Part of a small language model's weights: rotary positions.
MLP neurons of a small language model. Each row is named by its layer, matrix (down: output weights) and neuron, and shows model dimensions 16-79. Each number is 50 + 15 x the weight over its row's rms, rounded and kept within 0 to 99.
After each neuron's rows, "raises" lists the tokens whose logits its output raises most directly, leaving later layers aside.

L12.down183:16 55 37 71 57 33 42 22 37 56 35 45 59 42 58 38 42 49 60 36 26 59 49 56 37 53 62 61 71 30 60 52 42 53 50 41 35 53 64 41 29 85 66 71 70 65 66 45 76 59 26 61 71 57 45 57 52 44 35 55 43 43 56 39
raises: "ment", "bil", "ments", "ator", "s"

L6.down68:64 44 67 73 74 71 51 47 48 47 45 44 52 61 19 25 15 48 14 65 50 80 60 29 58 65 49 28 48 32 27 36 41 38 59 62 36 34 45 52 63 36 61 65 46 60 37 45 55 47 63 65 63 62 43 44 52 56 88 68 59 64 64 55
raises: "\n", "sburg", "tion", "form", " Position"

L11.down196:28 47 59 72 70 48 56 59 64 55 70 40 65 72 66 34 52 66 37 70 42 51 19 19 32 51 39 62 71 45 68 61 62 48 55 73 44 58 52 38 51 47 37 77 57 47 53 26 60 58 47 42 40 43 59 53 70 68 34 43 68 26 39 54
raises: ",", "ine", "s", "ines", " and"

L3.down346:39 41 14 74 51 34 46 80 41 65 33 51 46 46 69 27 46 56 81 22 53 55 34 66 76 52 58 71 63 62 39 35 50 51 27 40 31 60 49 19 48 38 60 52 68 43 45 57 84 34 44 50 28 45 41 13 29 43 35 57 66 19 34 49
raises: " |", ".", ",", "8", "5"

L11.down3:63 52 47 65 41 50 74 72 61 55 54 39 47 68 49 58 13 71 53 17 68 74 00 46 67 37 41 68 49 45 73 47 54 48 57 47 36 59 58 57 54 63 73 30 46 41 24 56 46 45 63 55 60 53 50 57 57 46 48 58 50 31 37 57
raises: "al", "er", "ale", "s", "-"

L2.down4:42 37 46 42 42 60 54 75 48 45 11 75 47 78 44 47 30 48 68 58 47 44 37 43 75 46 60 58 84 57 29 59 64 59 33 41 57 21 52 35 24 67 28 45 43 82 69 43 38 51 41 66 40 70 59 75 79 61 80 52 50 72 68 52
raises: "n", "'", "mar", "ma", "cu"

L5.down374:32 06 65 67 32 55 47 23 48 44 39 41 56 38 52 50 52 39 23 41 28 35 83 49 15 31 52 88 43 53 61 39 51 42 60 40 26 75 41 49 52 46 60 31 40 44 64 39 61 75 33 71 41 50 71 59 55 59 27 71 59 43 48 66
raises: "ian", "ities", "ity", "ct", "ated"

L8.down103:41 62 48 44 25 66 65 47 69 68 75 53 69 52 67 50 59 59 48 50 41 31 33 35 79 46 61 49 61 71 79 52 41 66 72 41 37 38 55 19 67 66 80 54 40 51 62 48 67 77 41 35 32 43 60 81 63 35 76 76 22 45 37 31
raises: "es", "al", "e", "ary", "as"

L8.down293:15 70 29 46 66 53 50 65 70 41 34 61 54 61 65 60 45 49 67 68 40 42 55 57 66 39 27 45 42 50 25 45 40 41 53 44 55 42 57 44 50 65 57 46 33 38 68 33 64 33 49 58 43 49 37 81 30 59 38 53 56 36 33 34
raises: "ter", "br", "ct", "ated", "bre"

L8.down326:49 16 52 60 52 65 22 48 59 56 31 68 66 34 68 41 46 63 68 59 52 75 39 59 50 44 37 72 66 50 33 47 72 52 62 38 32 47 44 67 44 41 34 47 40 58 50 51 58 53 68 40 60 71 36 31 43 35 55 61 57 37 66 53
raises: ".", ",", "\n", " (", " and"

L5.down211:39 63 53 50 60 43 60 74 52 55 24 33 52 59 51 45 36 77 49 56 73 40 46 45 50 58 43 52 53 24 61 72 67 51 68 25 49 50 77 60 78 46 23 61 45 65 48 28 26 44 43 50 76 61 55 26 77 57 73 31 57 60 28 46
raises: "-", ",", " and", " ", "."

L8.down173:43 72 61 67 62 65 53 55 57 57 52 72 74 55 66 52 35 60 91 47 64 54 22 57 57 32 22 70 41 33 58 45 71 65 78 38 44 40 24 50 60 57 57 63 69 30 58 40 52 40 35 50 49 63 57 70 42 42 52 78 30 45 49 48
raises: "al", "s", " |", "er", "'"

L5.down197:46 53 65 52 60 65 74 48 54 59 32 56 71 84 46 40 73 62 61 57 56 52 54 34 38 33 41 48 76 47 31 49 33 45 58 68 51 49 42 34 67 65 50 69 51 42 23 52 72 33 50 19 68 53 61 74 39 68 76 57 62 62 41 43
raises: "ed", "ing", "er", "ar", "e"

L2.down147:49 64 45 42 59 36 45 57 61 71 53 25 34 25 59 59 38 64 66 51 57 40 74 32 48 55 36 49 63 42 45 58 65 73 45 40 24 34 67 33 40 35 64 73 11 35 46 43 43 30 52 56 78 51 46 33 63 58 43 12 72 24 64 50
raises: "st", "ries", "not", "s", "red"

L3.down27:38 32 23 56 40 12 80 53 42 47 43 74 46 57 54 22 33 38 46 66 51 62 47 50 51 86 65 47 79 33 33 33 63 64 57 26 36 64 59 52 78 46 59 28 52 62 58 39 34 35 55 33 40 34 54 74 25 60 83 51 67 47 24 35
raises: "2", "1", "-", "3", "9"

L11.down114:53 77 49 58 62 26 06 47 77 55 24 25 49 41 26 28 22 54 56 61 49 72 42 42 75 51 27 56 61 59 52 43 55 61 45 56 22 34 72 61 60 34 43 40 55 56 72 68 56 20 24 81 56 21 51 49 31 45 59 62 58 67 52 44
raises: " ", "\n", " and", "1", "."

L10.down136:32 63 46 61 43 56 45 56 58 52 54 42 61 60 64 61 69 55 61 26 49 39 43 31 17 11 42 63 63 46 71 50 65 52 50 88 28 61 56 65 60 45 47 44 51 49 43 67 41 50 59 32 53 52 65 63 41 59 35 59 50 32 65 63
raises: "ers", "er", "y", "ed", "s"

L8.down62:17 42 54 47 44 49 40 59 27 51 29 56 33 68 51 54 65 67 53 77 56 51 45 33 49 34 51 41 63 43 59 97 47 55 45 33 70 40 58 43 62 51 53 44 37 64 78 96 62 59 38 50 43 46 41 43 35 66 13 50 49 53 54 66
raises: "en", "s", "ly", "land", "-"

L2.down37:61 46 48 33 61 58 32 48 43 66 59 36 25 65 58 52 29 66 26 71 42 60 65 44 39 39 40 76 50 40 55 65 51 56 66 67 51 38 48 82 58 66 44 83 41 62 39 63 49 43 49 36 62 68 58 41 23 32 79 66 29 62 16 57
raises: "ency", "tion", "form", "ally", "ctor"

L2.down377:45 68 36 45 57 41 59 57 51 43 17 46 77 42 86 32 68 72 63 31 46 41 42 45 51 52 72 46 36 69 70 42 66 60 60 57 24 31 54 39 54 39 33 42 41 44 41 40 63 28 70 82 69 45 62 43 47 37 29 37 43 37 90 59
raises: "st", "s", "le", "'", "."

L6.down51:54 77 52 33 44 74 70 54 60 59 55 37 34 58 72 59 73 39 46 76 25 37 63 61 46 39 60 56 51 62 43 18 62 42 47 83 27 66 52 51 52 69 62 25 37 55 44 50 60 59 54 74 33 63 57 61 53 41 81 64 46 35 50 39
raises: "cular", "izing", "ets", "tal", "et"

L5.down159:73 35 59 36 65 25 59 56 53 62 51 36 52 60 45 58 71 64 28 51 67 71 29 70 29 34 13 66 30 48 35 46 43 57 41 61 30 83 45 69 34 56 69 41 38 48 63 40 42 47 38 28 44 51 62 69 50 44 50 56 46 33 41 57
raises: "nal", "ated", "nie", "ation", "shed"

L10.down337:66 23 44 42 48 57 56 60 62 63 43 73 63 62 21 17 59 63 41 32 46 54 63 53 40 85 46 51 36 46 72 33 53 65 55 72 66 37 52 59 71 32 66 59 41 42 53 63 57 61 58 41 63 37 80 30 48 50 78 46 64 35 30 48
raises: ",", " and", " in", " at", " |"

L12.down87:42 23 49 58 73 56 34 55 24 63 32 61 68 58 38 32 55 85 55 34 47 55 95 70 29 59 47 54 53 46 54 68 78 79 63 48 18 58 57 61 47 61 71 69 52 55 52 38 55 48 65 29 37 45 66 42 44 39 73 52 55 10 29 41
raises: "1", "2", "5", "6", "8"

L3.down186:42 48 23 48 35 61 52 45 60 30 61 46 63 43 98 55 68 54 35 33 65 77 00 33 64 64 30 65 76 34 45 35 68 43 53 64 51 46 56 79 32 59 38 39 53 61 37 43 46 36 46 61 49 56 46 50 42 43 50 53 46 56 60 49
raises: ".", ",", " and", " (", "s"

L5.down32:21 26 76 36 33 72 69 37 74 41 38 68 16 55 75 26 37 49 58 25 71 42 59 55 36 31 39 64 53 75 35 53 39 44 46 59 78 39 64 56 55 35 59 49 36 62 59 68 64 71 88 54 77 60 33 55 71 39 29 47 62 59 31 59
raises: "al", "ally", "ity", "y", "ard"

L10.down23:20 70 29 62 74 34 62 46 80 65 59 40 33 73 61 58 46 52 32 37 22 49 60 28 51 17 53 62 70 49 59 45 77 23 45 37 69 47 60 49 39 47 41 29 44 57 43 73 68 52 58 51 65 38 54 36 71 42 37 46 63 40 30 63
raises: "y", "ement", "nd", "ot", "er"

L5.down185:47 50 35 63 50 53 75 39 60 37 45 75 45 44 43 57 75 67 59 68 24 47 61 57 80 64 39 45 56 36 54 40 34 43 61 38 38 76 52 40 59 78 65 16 59 43 67 56 74 44 76 44 25 62 47 58 41 35 22 52 58 53 68 49
raises: "ating", "ledge", "ing", "ates", "ate"

L11.down204:25 70 47 69 63 75 85 34 42 59 30 59 57 66 50 19 30 58 46 49 40 24 26 28 56 30 37 69 69 56 77 34 65 44 52 57 56 27 57 24 35 76 99 49 68 51 45 42 44 54 31 64 46 52 61 30 53 50 68 72 63 50 38 57
raises: "ed", "al", "ary", "ee", "ing"

L11.down36:40 65 00 45 62 43 58 71 66 30 22 53 52 63 79 32 43 58 75 54 32 64 59 68 62 51 23 57 72 48 43 51 79 65 65 38 41 63 93 32 50 64 71 47 66 90 55 63 63 34 43 59 59 41 55 60 66 84 44 57 36 33 40 49
raises: "1", "2", "0", "s", "9"

L6.down103:52 60 33 68 38 84 34 59 40 60 40 71 32 63 42 67 51 50 30 39 42 18 71 80 58 64 56 53 52 60 51 57 46 41 71 30 51 49 69 27 99 47 86 51 56 44 41 37 50 90 66 60 40 60 36 41 77 64 51 27 30 75 42 47
raises: "ural", "ome", "ue", "iving", "ish"

L5.down336:34 55 59 64 37 82 54 45 50 34 49 56 79 41 65 43 51 56 77 39 64 37 41 55 40 39 39 61 41 50 64 40 72 56 49 43 49 25 43 66 47 58 55 47 61 48 59 39 64 22 38 51 62 34 64 61 67 44 63 60 63 24 49 53
raises: "s", "y", " ", "ous", "'"

L6.down44:68 53 66 33 88 80 56 58 39 45 40 52 50 46 90 46 58 48 40 59 76 54 16 56 52 47 38 52 52 55 25 23 37 58 74 67 39 35 50 57 35 31 31 63 56 53 41 46 44 54 57 72 53 80 24 49 62 62 41 63 55 46 59 59
raises: "ify", "ified", "down", "like", "ister"

L10.down326:52 50 52 65 09 21 60 39 58 54 34 42 69 69 93 58 64 63 32 43 41 55 38 54 66 37 29 44 88 49 68 43 55 76 37 61 42 40 62 54 48 54 52 20 38 72 36 57 48 38 55 71 46 17 65 65 77 52 25 52 36 31 38 68
raises: ".", "2", "3", "1", "na"

L2.down6:31 37 21 41 34 42 59 45 43 50 44 58 72 79 65 54 37 54 47 70 71 29 66 60 62 58 54 69 52 55 66 53 70 33 62 34 29 66 59 92 34 54 36 46 50 47 61 51 62 33 40 51 59 60 53 81 58 52 54 39 53 71 49 53
raises: "0", "1", " ", "2", "3"

L6.down273:39 66 42 13 48 57 71 40 38 33 21 60 71 42 41 54 44 56 94 66 00 18 70 62 60 27 65 42 49 56 58 16 62 51 61 59 48 65 42 34 36 43 38 45 55 63 67 37 48 52 47 43 40 73 36 43 30 45 80 69 52 50 47 45
raises: "ment", "ments", "cular", "tal", "yard"

L12.down199:45 17 37 49 49 66 39 50 68 55 48 16 46 45 67 50 50 55 53 28 31 51 32 33 51 52 49 57 58 32 47 52 30 49 31 54 59 28 77 58 56 55 62 41 52 52 15 56 43 66 60 28 21 57 57 50 69 69 33 27 50 33 31 50
raises: "ly", "ist", "ized", "ach", "ize"

L10.down241:48 47 55 49 55 50 78 79 46 41 66 51 68 50 35 40 36 76 51 61 48 37 37 59 47 36 38 63 40 25 43 81 45 36 70 46 37 85 55 38 65 64 25 56 55 39 50 33 48 72 53 57 33 54 84 62 68 58 44 55 84 64 26 37
raises: "aceae", " Succeed", " ISBN", " others", " occasion"

L10.down133:47 65 44 67 61 75 83 81 51 57 46 38 65 79 59 42 44 38 67 53 51 42 41 49 63 60 50 25 36 37 31 36 57 81 59 34 52 32 46 32 55 41 72 53 75 50 45 29 51 41 79 52 76 81 53 46 72 41 59 35 45 40 50 15
raises: "es", "ing", ".", ",", " in"

L3.down163:73 27 60 77 55 33 33 46 63 52 65 45 61 52 44 58 38 56 23 69 47 44 28 54 63 53 40 49 27 48 61 94 29 68 55 31 24 64 64 70 55 46 50 68 26 78 46 46 53 51 17 58 43 53 62 40 56 74 54 83 68 44 42 81
raises: " are", "\n", " have", " include", " were"

L12.down63:37 51 16 59 55 30 76 53 58 48 42 26 54 49 56 39 36 81 71 53 48 53 54 33 61 57 46 52 62 44 68 54 46 56 50 47 13 46 66 59 55 73 59 45 81 60 20 37 62 69 38 60 42 52 50 40 52 52 52 59 63 15 38 47
raises: "ed", " year", ".", "or", "e"

L5.down241:72 50 25 62 61 48 55 34 20 80 44 56 56 62 81 37 63 61 49 47 35 60 11 48 50 52 51 51 85 48 45 41 77 46 62 45 53 60 51 67 25 37 63 24 37 68 43 58 71 34 48 45 45 60 55 37 17 37 58 32 49 33 46 47
raises: ".", "2", "6", "5", "3"

L12.down193:57 42 31 34 68 82 52 65 72 48 41 56 41 51 61 50 45 75 47 62 53 36 08 42 50 45 63 51 42 55 39 34 37 60 51 43 51 62 76 77 51 38 92 62 52 50 23 51 61 34 79 27 45 45 48 43 61 30 48 43 42 47 40 53
raises: "es", "e", "in", "i", "ad"

L6.down12:52 44 64 76 18 64 68 62 52 55 52 56 57 61 59 44 17 51 44 71 51 40 28 40 42 46 46 42 42 40 68 37 44 43 45 52 39 47 78 63 61 37 40 58 52 46 63 56 35 56 34 36 74 63 46 66 50 71 42 53 56 05 37 56
raises: " of", "s", " ", "\n", " at"

L11.down58:52 57 45 55 53 63 39 58 64 61 42 13 42 64 60 37 53 33 54 46 63 73 31 50 62 54 32 51 74 54 35 55 60 63 44 24 67 61 40 82 61 56 50 52 38 69 56 56 68 59 41 40 60 31 51 34 75 59 45 53 54 39 22 49
raises: "ologie", "ood", "less", "ology", "ever"

L8.down139:14 52 36 50 32 48 50 41 57 57 52 49 38 67 76 62 49 38 51 36 45 65 20 59 55 54 56 76 72 46 76 51 66 28 57 37 56 42 55 49 04 50 38 38 48 62 22 52 78 47 64 43 49 55 68 46 38 65 33 24 63 73 37 51
raises: "9", "ce", "5", "4", "6"

L6.down327:42 65 11 75 42 34 57 58 71 52 32 49 64 41 73 54 30 34 65 56 67 59 33 61 41 39 43 45 71 35 42 27 49 63 39 57 47 34 46 47 48 29 51 21 59 44 47 52 79 63 98 54 26 32 75 39 40 59 80 45 63 47 56 33
raises: " that", ".", "d", " List", "—"

L10.down199:52 79 41 66 48 46 45 61 72 46 45 29 41 28 20 63 44 46 63 52 58 38 00 45 58 71 64 74 62 59 56 61 53 54 62 41 47 19 53 39 58 40 57 62 47 32 45 43 48 39 70 40 69 59 37 60 67 47 42 94 31 66 49 57
raises: " |", "-", " ", ":", ","

L2.down16:62 80 49 57 45 67 83 48 63 69 55 51 46 45 66 53 43 41 48 56 59 50 41 59 41 44 59 67 50 46 67 62 49 57 62 33 45 42 60 52 47 71 69 60 44 57 35 52 36 57 30 50 46 53 57 56 50 46 27 51 44 21 34 61
raises: "ines", "ement", "ome", "ting", "side"

L3.down255:27 71 37 58 24 54 55 36 84 44 63 10 36 30 57 36 41 55 56 23 32 54 20 58 42 71 51 60 42 58 63 84 53 59 51 61 49 65 57 47 44 51 69 53 70 45 56 42 36 87 38 38 46 36 40 40 47 40 35 62 44 57 79 45
raises: "-", "s", ",", " ", " |"

L11.down156:50 59 44 45 39 39 59 45 54 58 59 41 49 56 61 45 30 78 35 58 46 66 54 52 60 18 57 71 26 68 45 43 44 80 74 44 23 40 73 43 53 43 52 56 52 75 44 33 51 68 68 32 62 66 66 65 44 74 53 39 42 60 33 43
raises: "ator", "ation", "ations", "ates", "ate"

L10.down25:64 70 42 47 63 70 77 61 60 55 34 27 28 65 53 55 42 57 15 57 63 53 16 53 50 41 40 64 36 62 66 48 28 63 35 18 52 62 60 27 76 31 86 44 43 70 53 61 74 30 52 83 38 47 22 41 22 39 44 53 58 53 60 51
raises: "en", "in", "i", "e", "on"

L6.down142:03 52 22 52 20 34 52 53 57 36 32 41 67 75 60 45 74 34 16 47 38 57 58 56 45 41 44 53 68 41 50 36 76 22 39 46 72 42 50 42 19 40 36 22 38 70 62 58 54 24 40 62 43 43 41 47 51 56 50 16 74 43 54 47
raises: "3", "4", "0", "5", "2"

L5.down168:74 47 47 53 32 56 42 40 50 51 52 74 69 36 66 48 62 69 36 54 59 45 00 44 34 79 70 36 65 47 47 30 61 33 47 63 42 60 30 30 72 15 97 46 61 62 43 53 59 26 57 48 43 49 52 56 46 20 61 36 60 18 40 60
raises: "a", "e", "i", "ian", "ia"

L2.down133:27 55 29 46 34 53 38 53 45 38 67 31 51 55 76 42 78 29 35 48 43 42 60 75 44 47 48 60 65 49 75 46 63 24 51 12 49 59 48 64 40 52 43 39 45 70 51 37 59 51 57 38 39 46 61 31 54 72 52 47 50 63 29 60
raises: "5", "0", "4", "7", "6"

L12.down210:44 63 66 42 38 59 44 55 60 26 75 62 46 51 75 62 24 52 76 33 48 52 53 56 38 35 50 40 42 67 66 67 48 37 30 45 58 46 38 46 64 73 53 34 61 52 63 21 25 65 49 59 38 65 45 69 63 27 66 69 56 47 62 42
raises: "d", "s", "al", "f", "ity"

L2.down241:44 54 71 49 32 55 49 30 53 72 44 48 60 70 69 61 24 73 48 41 49 62 73 47 37 36 49 64 41 52 59 46 27 79 61 31 34 48 37 52 44 32 53 66 62 53 67 67 55 22 43 54 64 63 50 21 56 50 46 55 40 43 55 43
raises: "s", " by", " of", " |", "j"

L6.down283:44 43 38 48 45 58 71 46 70 41 41 50 39 49 50 42 31 42 49 25 42 30 51 46 62 44 47 35 45 52 59 37 69 89 68 42 73 37 35 42 49 61 43 71 54 52 46 20 34 51 61 51 57 42 38 63 41 35 64 37 10 44 46 38
raises: "es", " of", "'", "d", "ment"

L12.down204:34 47 38 49 50 50 55 66 42 36 63 57 53 37 66 32 66 73 50 53 47 72 40 39 80 75 73 20 61 41 57 21 34 71 47 51 42 53 43 75 30 53 40 49 57 50 14 39 55 35 53 38 42 37 80 46 27 69 61 53 64 38 40 66
raises: ".", ").", ")", ".\"", " that"

L10.down377:45 63 63 65 68 41 69 48 51 51 68 48 51 56 81 70 49 57 36 35 44 68 20 43 48 31 55 65 43 21 60 42 59 36 49 09 61 69 60 55 63 36 63 57 49 59 24 41 58 53 64 19 45 56 62 96 75 41 47 60 48 54 40 40
raises: "er", "s", "e", "y", "es"

L8.down256:40 27 54 63 59 44 70 56 45 77 31 34 42 61 59 62 41 37 39 38 47 58 56 39 37 26 43 46 56 22 51 56 68 39 34 27 50 49 66 38 64 61 47 53 63 44 68 50 38 55 47 52 58 45 53 78 38 69 29 44 51 27 50 43
raises: "ist", "s", "en", "ens", "er"

L12.down221:36 43 00 52 58 46 57 64 52 61 22 39 74 40 70 46 49 99 33 59 79 51 61 43 52 34 37 88 68 44 77 56 45 41 71 35 17 59 56 48 45 66 60 54 45 50 50 58 55 64 45 61 39 39 37 69 40 48 24 67 34 42 42 54
raises: "ates", "us", "ative", "ating", "ated"

L8.down345:49 54 58 66 53 76 43 38 40 54 55 40 44 40 51 62 40 66 21 58 60 34 71 49 58 37 70 77 46 31 31 61 40 83 51 52 42 44 42 42 32 29 39 68 49 55 59 49 44 39 62 44 46 38 39 59 55 86 74 28 25 64 14 41
raises: "ability", "l", "ation", "able", "ations"

L6.down6:61 59 63 40 35 65 51 63 54 53 71 34 52 66 42 68 51 27 57 57 48 67 46 29 76 28 54 72 72 30 58 39 14 60 49 49 43 61 58 59 50 34 26 57 67 54 48 46 43 24 40 29 43 39 78 58 54 67 65 73 58 27 35 70
raises: "an", "y", "to", "ey", "er"

L8.down248:59 65 41 70 55 68 67 64 41 77 49 34 47 44 76 37 59 61 56 63 49 39 41 40 63 27 59 40 96 47 70 42 29 63 56 48 63 56 41 55 50 38 68 37 72 46 31 55 41 16 52 38 27 69 61 60 54 62 65 37 35 46 42 35
raises: "er", "ance", "ed", "ers", "ult"

L11.down55:43 27 44 42 61 31 49 40 77 68 25 52 76 76 61 35 63 95 68 48 37 62 51 33 78 45 40 53 43 57 69 47 50 64 30 56 76 56 40 73 50 47 60 26 41 46 24 62 19 47 45 50 48 58 63 30 85 08 31 75 54 38 34 47
raises: " |", ",", " ", ".", " ("

L12.down382:00 34 54 80 57 32 46 60 76 45 55 43 47 34 89 61 26 46 44 73 52 71 39 33 72 29 34 46 79 62 56 55 62 46 48 60 59 43 47 26 57 60 42 52 51 46 63 54 45 40 45 56 64 37 30 43 55 56 40 51 51 33 56 65
raises: "s", ";", " and", " to", ","

L12.down1:52 44 68 27 52 59 69 38 88 53 32 39 47 55 37 45 77 72 37 05 32 38 43 44 30 34 47 67 50 20 55 44 64 54 50 44 39 38 57 48 50 37 47 70 61 44 76 63 49 71 49 13 41 60 57 76 60 33 23 42 35 67 45 64
raises: "al", "ite", "ability", "ism", "ally"

L11.down231:37 54 55 82 64 70 64 33 50 49 47 55 55 24 86 59 35 71 50 35 44 61 27 55 31 51 48 76 80 17 70 60 54 79 43 31 48 44 31 66 16 41 71 59 59 41 63 55 52 32 58 52 47 31 64 65 85 65 46 56 50 45 67 65
raises: "s", "ed", "ing", "al", "e"

L6.down45:49 74 43 43 39 59 41 67 60 57 56 27 64 50 48 64 59 75 51 62 56 56 46 58 35 50 41 43 43 15 61 75 65 78 69 46 28 44 44 61 63 70 53 38 38 39 50 31 76 54 67 58 63 29 46 65 28 45 36 50 49 49 48 51
raises: "ship", "ly", "s", "mi", "g"

L8.down30:69 24 53 40 18 65 44 70 77 44 36 55 41 69 53 58 66 44 24 44 41 37 59 49 50 52 52 53 41 61 53 26 59 39 40 69 65 52 76 50 32 50 66 24 49 57 74 74 66 52 43 62 34 52 65 65 53 32 35 29 41 54 32 45
raises: "ity", "ities", "ates", "ties", "hart"

L11.down376:05 39 33 60 29 51 69 77 66 71 40 28 38 58 79 56 28 38 54 57 31 52 67 57 64 54 53 83 35 22 37 38 63 37 64 46 51 47 57 44 64 89 45 51 37 33 38 35 60 23 65 35 27 51 56 53 65 65 59 27 57 16 56 28
raises: "ly", "ed", "ized", "en", "ent"

L2.down174:45 42 50 45 45 48 40 14 43 19 49 59 59 53 53 40 54 47 68 34 60 53 57 38 48 42 54 56 62 32 58 56 73 83 14 43 53 65 57 57 47 50 41 55 85 40 60 36 40 52 63 37 58 36 80 93 58 68 69 60 26 29 37 30
raises: "n", "al", "ne", "ally", "ale"

L2.down179:37 41 02 42 14 43 39 99 41 22 70 53 71 45 83 36 69 60 42 54 48 59 13 43 82 55 42 50 71 51 52 44 62 44 59 39 42 59 49 38 39 40 56 50 66 49 43 45 57 43 49 37 51 44 51 43 37 37 47 50 67 39 45 57
raises: "0", "4", "5", "2", "6"

L5.down343:75 47 29 50 62 53 46 45 54 72 59 40 61 50 32 36 76 63 58 64 45 23 03 50 47 64 53 68 24 68 51 65 47 55 49 26 66 57 58 47 42 71 42 58 57 34 44 33 68 25 51 57 50 51 47 53 65 43 63 48 68 54 38 37
raises: "e", "ment", "-", "es", "ments"

L6.down363:19 50 34 38 47 37 36 66 39 47 49 62 49 45 35 56 16 54 42 57 49 32 50 49 99 47 43 50 32 48 62 53 49 46 52 52 48 44 33 93 57 66 47 60 42 58 73 47 54 44 56 56 70 39 66 42 88 33 60 44 63 58 58 70
raises: " ", "-", ",", " and", "."

L8.down363:44 39 48 49 79 17 23 66 53 66 93 45 50 47 31 67 23 48 34 77 37 34 62 38 37 51 42 48 63 41 51 40 61 69 39 39 53 53 37 58 62 44 47 58 29 38 69 25 70 36 55 56 40 55 54 54 51 52 48 63 48 42 56 37
raises: "ance", "de", "ding", "dic", "d"

L10.down76:48 48 56 92 47 69 69 60 32 44 68 51 58 69 56 54 52 71 57 22 24 36 45 74 63 35 55 62 59 36 80 49 72 57 43 50 40 26 54 23 41 65 78 75 34 36 62 61 47 19 47 29 74 58 32 46 44 50 53 46 32 56 33 26
raises: "ments", "cast", "ator", "ors", "source"

L2.down380:57 34 56 58 52 57 25 83 64 53 69 17 78 69 50 36 52 55 45 57 50 28 17 43 62 41 32 30 23 27 59 58 46 93 58 33 51 51 49 61 37 61 58 69 52 36 32 55 39 45 51 54 57 39 78 39 81 65 46 69 49 38 52 49
raises: "\n", ",", ":", " include", "===="

L12.down112:24 63 37 70 54 61 57 57 62 70 63 20 39 56 46 59 51 78 73 51 47 25 88 68 58 52 57 64 53 48 62 42 42 37 52 43 56 48 69 47 74 33 50 49 49 44 56 21 55 14 56 47 53 41 33 44 63 74 60 57 45 09 55 41
raises: ",", " ", ".", "s", "-"